From a checkpoint of a small transformer trained on Wikipedia.
Architecture: learned positions, no biases in attention or MLP, tied embeddings.
MLP neurons of a small language model. Each row is named by its layer, matrix (up: input weights; down: output weights) and neuron, and shows model dimensions 112-175. Each number is 128 + 24 x the weight over its row's rms, rounded and kept within 0 to 255.
After each neuron's rows, "fires before" lists the tokens most often just after its 100 highest values on Wikipedia text that the model never trained on.

L3.up660 [119 129 102 101  93 108 135 143 110 140 157 129 105 113 134 119 143 127 166 126 151 166 114 136 130 179 120 143 113 110 117 154 131 153 143 162  93 149 158 110 106 107 108 140 138 115 131 148 127 121 104 130 109 105 153 118 177 112 141 123 112 134 126 108]
L3.down660 [131 129 154 143 131 125  95 141 106 138 119 133 125 118 134 133 100 126 152 168 134  90  85  97 120 107  97 185 123 128 139 132 133 169 141 137 144 136 153 140 117  86 118 139  94 113 125 127  99 125 128 163 121 116 150 137 104 172 116 114 140 115 165 127]
fires before: "\n", " The", " This"

L6.up628 [123 168 163  98 121 122 126 118  76 147  73 118 156 156 171 106 149 190  87 120 131 127 139 144 170 106  91 118  98 104 146 136 122  70  90 158 145 132 176 148  75 133 124 131 136  78 114 131  94 111  71 127 152 129 136 121 141 119 134 117 125 139  89  96]
L6.down628 [101 107 169 141 139 157  64 131 112 138 157 147 141 178 113 131 161 169  91 105 142 128 105 146 123  95  93 108 148  97 152  55 111 132  77 130 135 149  59 105 150 163 134  97 130 159  91 126 129 146 121 128 145 152 146 170  90 150 118 184 102 129 134 162]
fires before: " |", "|", " F", " ", "51"

L6.up561 [ 82 128 107 133 122 126 185 100 125 173  97 120 124  96 126 124  93 170 144 138  95 141 136 145 148 139 133 147 139 154 123 125 150 139 114 130 107 127 125 179 128 160 133 106 146 129 139 122 127 132 143 116 145 144 102 156 139  78 103 146 101  91 154 102]
L6.down561 [166 138 122 144  96 105 123 135 104 110 172  87 142 124 108  95 157 102 113 161 155 134 146 143 153 133 109 141  86 149 131 172  98 147 140 146 125 141 117 101 126 114 168  65 133 148 158 146 104 172 120 130 101 136 105 143 135 159 125 116  48 155 138 123]
fires before: " |", ")", "\n"

L6.up1470 [121 118 118 148 102 125 158 156 127 126 123 132 129  84 139 103  80  80 139 100 133 110  83 176 131 144 126 101 122 120 123 198 112 121 161  96 114 143 134 144 120  97 119 164 110 128 106 141 143 173 153 124 109  94 134 123 141 161 148 136 134 107 115 128]
L6.down1470 [116  91 155 152 118  90 116 132 114 125 128 193 105  94 106 111 119  89 163 125 104 145 136 150 111 123  93 169 185 117 142  85 178  82  78 114 124 125 128 127 144 139 140 179 140 132 166 154 106 107 110 106 138 101 177 128 143  85 118 112 145 127  84 114]
fires before: "\n", "iles"

L2.up356 [159 156  87 122 144 161 114 144 109 100 128 150 147 105 136 124 123 168 123 131 137 143 140 127  97 130 157  85  95 164  82 156  99 127 143 110 143 100 135 148 154 115 122 105 110 103 131  97 129 166 155 136 119 140 165 119 114 106 149 113 111  99 138 121]
L2.down356 [120 135 110  92 130 152 136  70 129 121  83 131 124 118 154 127 128 180 124 134 119  75  77 108 100 123 113 127 134 138 112 115 161 142  91 163 131 104 117 125 144  70 111 106 107 141 157 147 171 148 107 114 165 128 101 131 115 182 127 127 108 100 151 160]
fires before: " to", " not", " on", "alt", "on"

L6.up834 [102 132 160 144 145  99 151 117 147 109 107 124 111 104 146 128 118 153  93 148 102 135 119 121 109 109  91 140 113 139  68 147 115 110 140 119 160 155 104 148 138 117 127 132 139 133 104 136 120 149 157 142 132 155 106 135  96 113 134 125 130 129  92 128]
L6.down834 [112 119 150 117 149 141 147 135 105 142  98 117 124 141 137 133 158  86  97  78 175 178 112 144 116 129 141 158 125 111 149 148 134 159 117 115 120 114 221 107 113 142  89 135 147  92 113 132 134 116 107 126 150 118 101 113 116 120  81 158 156 124 118 120]
fires before: "\n", "==", " =="

L6.up291 [ 92 118 129  99 121  92 127 145 112 153 140 118 136 166 113 126 119  97 130 138  66 153 154 141 147  77 137 124  55 110 156  99 120 103 148 195 120 172  97 123 154 137 132 161 115 134 154 136 140 167 107  97 124 156 132  76 142 128 135  97 115 121  92 113]
L6.down291 [134 118 120 116 122 126 140 145 163 100 110 122 174 175  92  99  83 109  97 137 167 126  89  99 102 124 113 114 154  82 109 124 123 167 114 134 141 141 118 160 128 120 105 131 125 133 121 109  71 146 106 163 138 145 125 123 135 146 102 123 127  97 143 118]
fires before: " |", " Liberal", " 7", " Feb", "/"

L6.up120 [119 103  99  96 144 114 126 121 127 133 179 171 146 136 131  85 146 113  76 116 146 109 153 115 159 111 148 129 105 121 178  95 149 124 118 117  84 139 161 140 123 125 116 148 119 139 103 120  82 134  96 159 105 138 170 128 125 136 141 148 132 135 111 118]
L6.down120 [106 148 136 120 103  90 169 134 160 187 120 134 109 122 123 136  95 116 149 107 155 161  95  91  93 117  95 150 127 157 110 150 150 142  72  94 143 151 136 115 123 113 130  99 153 111 160 127 151 103  87  77 125  94 110 152 137 130 148 120 154 157  88 136]
fires before: " in", " to", " on", " for", ".", "ed."

L2.up1582 [136 117 105 126 104 127 178 123  80 101 165 156 136 111 115 140 129 158 152 142 197 140  77 168 134 148 137 145 124 136 111 152  59  90 116 111 164 124 150 149  90 130 149 153 179 110 140 135 112  84 160 111 128  90 139  65 166  67 124  95 137 133 131 122]
L2.down1582 [106 121 114 133 143 130 122 130 110 129 146 140 109 140 150 157 128 104 117 101 124 145 158 136  79 123 145 153 149 106 129 128 136 141 132 155 106 141 158 115 103 124 104 128 113 157 166 128 141  94 107 140 116 161 124 153 140  97 145 103 112 110 145 108]
fires before: "\n", " He", " The", " In"